Weights of a small transformer language model.
Size: 10 layers, MLP 2816 GELU, vocabulary 8192, 56.3M parameters.
Architecture: LayerNorm before each block, no biases in attention or MLP, tied embeddings.
Training: a variant of Adam for these matrices, 580M tokens, 4425 steps.
MLP neurons of a small language model. Each row is named by its layer, matrix (up: input weights) and neuron, and shows model dimensions 501-692. Each number is 128 + 24 x the weight over its row's rms, rounded and kept within 0 to 255. Numbers have three digits each.
A block is one neuron, or neurons of one layer that tend to fire together. Before each block is what it responds to, as a language model described it from the Wikipedia text at the highest values.

Responds to: Word-internal pieces, mostly "im" after a/an/af (Anime, animator, aimed, Ofakim, Serafim), plus scattered fragments in names and foreign words.
L2.up394:137117137090125102118120110139117126162120051132051136112122160132150188153150164091086109154134085124134166134141130141126162165188124158100097100182146149146135122136149148149105123139138141133178085111157133079126128152114135082131108113113114114124108133114144140141188105101084104167133146103125113142153091133125108148154121109079111168101126137138128122130167159136138127126134122134091130178172111106124115141154132093163101080101138117092111158106133142166140100097156129157124120109118126128115133118140130156101136115138132118135161120152119128104148119095160151124
L2.up398:185137145106140096110132119126123072147159113137135131130119149106155147115139163142146126152122102166119123102157122144097133178118120080120115133135143117128119152116152151119121130091143128109133134149126134121138149118148151099106141084100129142113152114133118178107157133137080128104163157136116097128120169124170122151166160096088152143087156152140137167072083093133131106133134157098112140158156128080104148127133114136121097157126143118146132141136113170114153148126094144107148159133158144104144135093085114127105129145144067146129148110184114140123120120092157170139
L2.up574:122116088163112142187122105116167107095156119127102135129139078154176157099134106160118079115104116138113145142115123150127116121110146129102105131095138105136132132135179087128156107104119132097147119107179149116153142140159132119140108132124102115120105086118123155088094133080125079135141123122139109156139104162106125174127137152130103149122115103113103162123091077104127137138099105119141142165143155130102124145126127101170132138180152137123133129084155134115146103147087081122124158142140131102134107130137175110138127150151144129181141125157111144120185152125124154138
L2.up920:168116125101100155128113138141156142118118109139106119124125068148149161153138142121128089127113150136127108090163113117074146104140136073135134127145131139162125163127097110138120154161160138155132099140161170146100125134165141107131110167123152133124125118131166128158156120140082152152100134130106124097167064108108102162190117135133140084148134157099144124099133107144101148113124125091155129105146113095115161142178116112090129094127129121119113115101147116146149139153133106085099117108114121122094150129119173142128147139109107138150144099138141131082166118125118170162
L2.up1634:152101139113117136117104112104138113121144119128121129125094143123187168182144155125118124126125098126143120095145114143145135163138136052127082120139126147130089159115150142096091120133183133114182120070187123084161095159105168137146112092129076102108154141139135133115130145157146099154129118083104110139095112186148146134106176154121129145102140140152141134112189145127157137113116147116130147105169145092103118124132141111163102097112123073163177143098120114105130135138120119141154132142127134143124120086155117133140170124123087137130151108158140158125160116129155115127
L2.up1756:137104107134119155089127092110143092122123086121107130142147135155143152126179137129130095128115105150129169107106090151129123168132084134078116166123141171141121141143136131087106106145138147140146095080139156112176126160115141108093119100129059092100121119143141142178154139158090144145106131133142102125129154176138147117091120116082131113144129109144121133129168092113181115151126106124123158098172186105110147125091091091170109091158112103105134088127104170123170135138117096095159159117145140112140153093154145131116116110104125139108146077128135121126173173118112142115
L2.up2051:131111152130082135128118126133149105123131122109092133134145125128112175089135124145082079113152104101157136146101138081128119103141120141151115092125138130137113123109100099099116082139143121116131127138110107065166116148174155129121106127172083177097148137140124157107106131151107146132127104094106097118155138148116127145100152122085110112113088109163101113108162092127147148153120140157101138103145112135050116130119129135095112130106144132167147123152143132126174154102132070151129131071151086135117144060121137110132126110148129192142099121128134149122157149143101142129
L2.up2434:169084148091110173127120115139131113158111132147126155133102136112127135204168166080141119109157094131088154096085100144158100179148099139106109167118138149179133117107105130118153149103144125128188096082116133146118127121107139088106151119129089126118116071133120126131138127130119132144159147146162128117173129175092108143090139124136134124096137141142131167131209157113134125154133098104104146143153139086110127053127110100122150123139109118149118117136151135116141116141141155135135131101112142114152136057125135124119119148127097113106169100130094149121111159093103157153

Responds to: The third digit of four-digit years, the decade digit after 19 or 20, as in 20[2]1, 19[9]5, 19[8]2; weakly, words before a date like September.
L5.up738:139144127130127083124082076123131141152147162149142130116154141085112173171129130086142153132114111149142118126110153114123151143094135123116118145143104095133118133128111143118162119140080095129101111149158178117118137140183150141150111166164112125104117135110129140118080146111135096099139098157134090092118138107133133122169137106143112098163072184168118124127118153140124148151107122135180120150162142128122102130112105119115128152163131153154127142123107135145123132121128102119103160156137126097138126071143137131099175125100124144133133126116167106119187091115143160133
L5.up1923:147193138137123110186110118194149089187120138166112140132130114100141102134143148119158118094113128110152143112138121142145113145140119162126141102104110163183147136103112114144155124130116081131090109129126115125106141120127141120121100104139120124126135134138148074155129125121115122120121116116135098116118123118097076158142129133158138113115116153154117108120142096171133168138104125143135109097128086119142113123189112125118141162145096153170103119112136105067126139089127147126152140136152162062118128082136101130115137141158128131134153130199141090072140117142127131144

Responds to: Single digits in pipe- or semicolon-separated statistics tables (football appearance and goal counts, league tables), e.g. 0, 1, 2, 4; weaker on scattered mid-word pieces of names such as Dal-sbruk and Bach-chan.
L5.up1261:104145143139132153104107108172122123120163105111135132129122128083146178088123109138142143209134130089112141088137107139151147162199127143110090094093112093124124142121104116100169128107114136132059107097131136081108121133094172101173169110137137101120127120106135137201131117137147159147170113113123127142132134145135115141162175099108203123121116123123105142109132125137132113172134154106122144117161130134122136147179137135168119150137117140133169182142148136164102136155168115115138161107133102116108135129121131120130128116083144158097103090153147108092182144119143140144
L5.up1384:105152187132126140115176111121133133095109127103128124123131089115102166149118123144146141129143112098144152103120148089117125146153150071130102117128114109163125158120101130087135142126144138140146103124147081121140076123134162129146161125155097076106141144108144171153107129122096145131181113115139158141163158150125144120127154089117139149110134154144096121105151135120107125151132154153094144149158116170090139108134122092165102162080140083123112128086129143117117186112141135158133170109112117144087114104177130133150162114150109155145147149125103080117143112145165113165

Responds to: Fires on country or place names after of/in (Pakistan, Uganda, Poland, Calgary) and on the digits of years in dates (201-5, 19-7-3).
L2.up259:126114137129158131133118099156147105123133114127106104132162159088089131144161143144149152117122090121136168114084174092164116142100115142129105157149136125087160103092087085142092096084152121110175129086117120118152053124156150122124201108175135157104105146140106116108098092166166131118100130125164070143087146177144101141108103145099162140142111127172101162146141135119122138148137119126166128114097147106120114090086154115171111081092120108190157133112157130153143139098144118152126155146127131097154084089140127144113151134099115145125157125117118154131162141146106136095
L2.up338:117146152141141122153136137110124125099083139103133093142080142100156127146126132140118147112150068148081142121099143133146142137080181156119084120156119116138103156076107127114098141086141149130138148143136126126168106121160108135104163113152127152110125135175107123122057193156148156154148115126151079128158160164128106149117129109147136107100155131122138100136128117112130126129127132116104105094136104118102097118118144137113136126077116100090123099136150125146107085125136130133135161112099134118136091143177101103100120106137136132165122137152125082101164132111104139154
L2.up526:143136175130159117123158105163174113096144125134074096144155129112105100143158125077129105114132113092103131147110159096128083140123115105106130138131135122160148167096154118134093114186108129125141150142119108118104142126160120139093125120128093096112086111148121135156106122111132087076159126111161115103124132152135137146141169141117111187092136116109123160152142160154111106165125112119106116079135136115053121152153105106128138141159169139149124150122144103073140115157197151155126147115107156131144131154104136128120190158195136129123139129139085144126146151144133120146
L2.up831:135113089139147167113134124129123090127138140156105111164114115096125094137145161086139201129133108136149149132131197086143113134137124133135125168148118128153127155108149099114155142142128134095172115129180109093127096123129135110153132116139118128099138169174156150163098129154145137105100123124158128139109124109098135156148118096114125132097132110124150139108098112173143109119139126096094163116143130111100136139104110095113135127154126076139135145121160127115123130136096124180152157115122131103167117144127128115108165154159128150158146141167119111122135144152092186098
L2.up1662:117147161146146133145146085173140091112181146144104119164143094108086118123120153110143164182135124130127129132141153096170086139121119171097104108170136103133162113145124098136118090148094113078156100155122151088128110137166130118158128133177108091135120156125127109169154188178137139130095117134180094121167167102126105131109108089137175141146113127147100129134151130161134161142133095096125130099115119129065112113132148104131141133072156128125141111144098158082167113103147127141112166106125115133176122089137118128133127085109134118169138114143160141107124078143044152103
L2.up2236:106124127124157114164122114111135113107144116131119066117101129085157085119115101109107147111109068121105128154135156162135189153113133146128090156143170166117123170099138171121107121099147138115113121082159114110170100124143138152121171104109097117103124129107106102124092181184123148107097166128133085121144124148148103145097111140126135154090122155123153158118121090089145132121104123132127152144130113125164128128147120115137125166093161058150151111144172131100104108119121104146137121145130189101162070107129128169148113123100092136108193129132101111134157137133126100110
L2.up2387:192137145115072129165143117133111110145159117128094092133157120115145105154099091113136121117126085132105118108092127112171129109138136124150127127139148137172123147145137099123126115115125133134127171118148174157146102134186125139109144130152102109137139108123096099154122165092122107110170132139201097125119149135111135125128143097094079147111160122129104127107120132123131150152104138158148179140130149136048116079144159100104143126076168129141127093139125137119135124091094160101141143115125134086170113102130130124122165144133149099151151124144107090146128158112121167113
L2.up2633:204158120133104134185153111138152125159135128143113116149128136142151098157086103091108115138120107139106159149132160133147114148130113133120099101128123168118111153148127091130163085109153130107103159129146164122118091144121144127100102119129088102168164111162148139135130121128122140107125115158159097118127098140133148102104099134143126098142121145131089157102148125171149095138119123127124137123148124105061108114137103091117165145134133149195117125133127147105124106117063116119151148098139135087148130145122132166120110207121120173110129122127108097142103129138103164111

Responds to: Separators inside infoboxes, stat tables and lists, mostly semicolons between numbers or credits, list dashes, and colons after field names such as "Area code".
L2.up994:147123129161111101184138100143150100115111110125122145128141084116115149101157139091103115150114115096154104108113152082068087125123138111124069141084153130116138148163132098131122131160133128158122107135099124136106141125099163110126121135137118176073136106154149176132111099140086142100144101140192102157104109117169154161150151181106142091117093112119134147095197143124129162161125146127132139126181119163115109142134100124093134136146140107119167128159101135151185128152117113137151133122097119084140133139103176148123139150114100148126136115161140142128140138128086155173
L2.up1614:121115146085138125122167120146118088094115132140088108127135085141107150110130171131114150152141141129106123171119184141150086150141162065073119122099143111136130155137127084124135163107149114131121105121116136106130141135114117129060134122112099142084150102134144186108142123103137122193156127139160111119129104108107118181144123143087102159127131131091164101114143155121158144141141123104107160131166122121138140133140117084084172098122149154118094144138164120146118170123119129121139117135154099118112115112103115132105118133139150119150138056129135143140162153086108142177
L2.up1619:133146126127126161105133093127179111128103091128133131101114118155133119128147150112069119149129132115109155088125126123140119151165158064124114139141096110148108158133118095082122124128130110142118120120133132131158139137122173154099161132145136137136144083090162121170143124134140130082147087115130145143132098169127174097154119132071113126130110162108116113089160163162139096108112137105119150145178160135136103105090116107109115122144135144136119112156158155133103096174159145169128131130134154162134152137127134112098185167109125131126132124126114128146114159113122137169
L2.up1900:151142139153170084163100105111169087116107125145076158085146081123146119140124124130119116186116130124129133122142181121145074100132130153100116124138114121116119162156148097149132103136134097156159131114104161128124144123124133103109173103131122133088139163131134167093121123139133137103143094115154088119146121143134117147097155144086155130136115146100095139123131136116105129121111154142147158104155110135153151162134115137130118146104145101151167143160105140103193120120097141202175130117118146111159135138107110110139153137128111134150158130152111131145136173117077099153
L2.up2023:119116131138112126125110122101136104101100128097125125134108145148111091141127137126105098135127120078143140147128170131114116125116128148126127132141158144175138099115089140104104137152169156104152105145114147141109124144125112122115115153143105160150134137134125157067149079138104124103137153136129103136126096131156130157109152180149071126161105158117120141110118142152136151139129131081076156088172116115118096124129134103120108099153128107163171097138126116143184152090113098159142141121119107123149168110107135120119145141135138154122172105148089131106096161126123115165
L2.up2437:148103155093150107161118122141119117151133131109099106063159123097118153129111140133118121200120143134105128133116098123156102163100132120128135149150132127149139133131140107126102122151130112144113116113103129121124147140089127157103149136145159136058109101116120175159167103127126106130162124100160118095162133163158172125082101111105137142118108169145137146116104161152127142149124124121161155154135172157162126129116143104157110122149160140106158140101145133126157085149145090107146122122116128099099132130123125127132117126133073107142140126158144122149171113131104149133
L2.up2541:151093112113120121131143107109123087154148136096118137077156098126155129113126123092136132120104138154123146099144130155158141134156134086146105118112158165130130164131107109124129169114103160158109121114113151117158132115119152114129129134116114089142125132087122154101178110114139108139139133126156129151096138138092113137111152083100188110084119127114126143102186148150116132123115095126128153130124118135105148106079117108126129136099154074132154105182129157140136136120108102088146148138149074100139143106086101120106114084119106147173123091153142094121164130118109150121
L2.up2619:111095133130130132145179116135118114142128114130091146085101084109146139161150137152142098167151121180133153122173132129137084140152112102117100109107102117134141139136068124126151148114073150168140131134126084145107139132103125095139155137109125096107100104086107144138117136108124100118130141137182166126123122097182106159165136146104155110144134156106125126082130099115111088089147138109132194168152093136155139079139115129112124110126108140120146130161127152140138096128106152142195127146167145121122117132150114149091160157149130134141122101118132155150156123123100123126

Responds to: First digit of a day or year right after a month name in dates, as in July 2|1 and October 2|007; weaker on mid-word pieces like L-or-raine.
L3.up629:158115111147130127141169113121123140144117113158119083166148105127127150145141123124117123140140131111144139138134133073121104122148072102103044118099138113098104155140109091133118164166167132149134140141159151148120113123108164111110146144098108110127136154163134145120097140139130143192063122165156156125104120145085087168144147158168171132165088111143131152113140110145160125089134136137112136121105145096129132151099161120121114135168167141136176090158129146117163149111135120136151150117152116114087121150093118161108114168129088149161116106137184153102171140103090121118
L3.up1263:131107099076100098147134113110159118179114115145109100042117135097174135130142130151123129120090148125125138119124117138140131135146100111133138149120183219156099151155120093121131174112160129154084111111147102115083155151128120139168135100075112149185108117126123138123132141107145102131125135121097101148158109121122182158150150130127160107120142134140076145151126108146154107127115104122165139147148130106134104117128164116104098100149157128128152114149126138156166130163103121155128117142130153086091169118122132106118113149080123115130115084131151133126136132104082152180
L3.up1821:144137121144153129147119110152156107132094168075142145111131135119115143145120152129134134117129140111114097111136122149138149096095124173090108102141156136143131125104096121104168144123122129137132119133158121113172120115141109122092121118114113116139120107171134151150120166126148104149097104130127146158140160156152138131161094138132123111081119109115111149100115150095158065189136133142135117124153111109142134171127116112112090120105138100150116130115128146121139129121105084128119156162149153101122115140096101107147103163153146125120141124146149156133150137150075123114
L3.up1868:140158132162106129118066130108138108139078118134102131132137145129130139167174114102149118117144128158129091103112131124106086112106159116149149094147154173171152096106120145106144160119120100151131146105163130153143135151158127144135140119109134136156146141124113148160123141098158130100133139178123118114134131168084133115147125124156111155147129123120114133131089133152191124098117133128132136106187092090094154131117159091117108132153145157137141120096123113121152150134108115159129166106126093118085145093107112068134115142123120101146141121173126101086167117132124101130

Responds to: Fires at separators, spaces and the next cell inside sports statistics rows such as tables, totals lists and scores (2–1, / (0), | 0 |), plus weak mid-word pieces elsewhere.
L3.up565:158116111143094138134151146106165070142093132117130156087090041095136148148107156135107102165115130113149137109135143121183138177123174103118073124101113124155159149116069149144144167132117158194110128143104126140118151129130135114138130122123159112127082110129143172145143097139148137138129100155170118144157110126085120157131121131103130140155115145110096100117178138130147099159118132097112162156167103151115083119110144064143114137177107145096144135138100154170136128146094133147098128146111129147090137137134097119145144150152079125131123126128130098137159166086119136154
L3.up1511:160114106153147132095127107161108082149114104087118155094103116092102173148143182132130087164134141167081136093150109112160147090114110118095098158151111112131132141098094100142159134138130172145112157148122102106148148095136145116124164095144095112099124077140146151179125133160125108136111098173170117126125135141155130132127151126077184135120147137124120128128163163113116146113156129116129152101131129126099159060089113120098105144099116110100148163132112143155140105155116152121120162152141105122103151151131091104132152163131108139141124115160131124138161131158141121078
L3.up1848:120154160165138079108107129106138092103125117089151132077094115105126174130146138126116105169131139115131132133121173161147112109137138102099079111134122107146140164150099127121144125121106140153164136092093141152118131104115105130119154129147136127103126107116159130101150125120129108121143137091117132124093121162139097150118159129152188141152136173148125112121136150099140135125111146117150142114125118124152150100086159106108091166149162133128129178161132163155154156133120176144145164125122133151095150101136106076100176202124105131161125120147110113106165155125119119140
L3.up2357:134155129110104132105120092111177142158152113081140114153135123143109143137112143117070100163112126134136159110146133128111125128109114103116124118136163086124136156114069150124135106178125109093138098141138162111115130121136113108092107109121141132126128130124145131138159098141129095152108114135162114119145109119104124156137107141107093110143104142101130139098121122109124162131147117131141142105126154116171126134151129133156109147143133105159133149132103153094183124120186139158080150132149164107115120139095110176134158106148112122139148112190138152135136144141110124100

Responds to: Second word pieces, often "at", "it" or "t", right after a word's first letter or two, as in M-at-thew, B-it-ter, p-at-ents, we-t-lands.
L5.up635:171128160126116125112127118074090148103090133115159138148121146146114114122133091118151079098115105158136083132175125094121173139142170172109060116132118147142126102115131114107154136164111108172118128141156068086135141149146105096094087100147160112120097101114170113115107130171097173119119153139117112107159108130141101111097084138092148124133152171108108081115116111170154116106081107079127148139113129121073162122167103095156117181150131188163111137130154185130141149089114143126140137124147136121134184082149106133150170165110095150172142109118093143126146131128122120131
L5.up1356:140147109152123155086138087098129111151178111127118125099113149121131116145142126133115144146140113169143110100149156120115146105139099149073115088106123121174144133142178106091131066163118140192188070138145165137172121172145135146110113081177148141122131137112101092118131150118112064111127122111122117128116155150126094123136151154139107158154101117152140103115112143155143135141125106115124165144126149141093175138136118115122120151134137099120139099106128135080104118091133151114159133134123158093092149090126147134124114134108110124098145120140113134129134132150161160136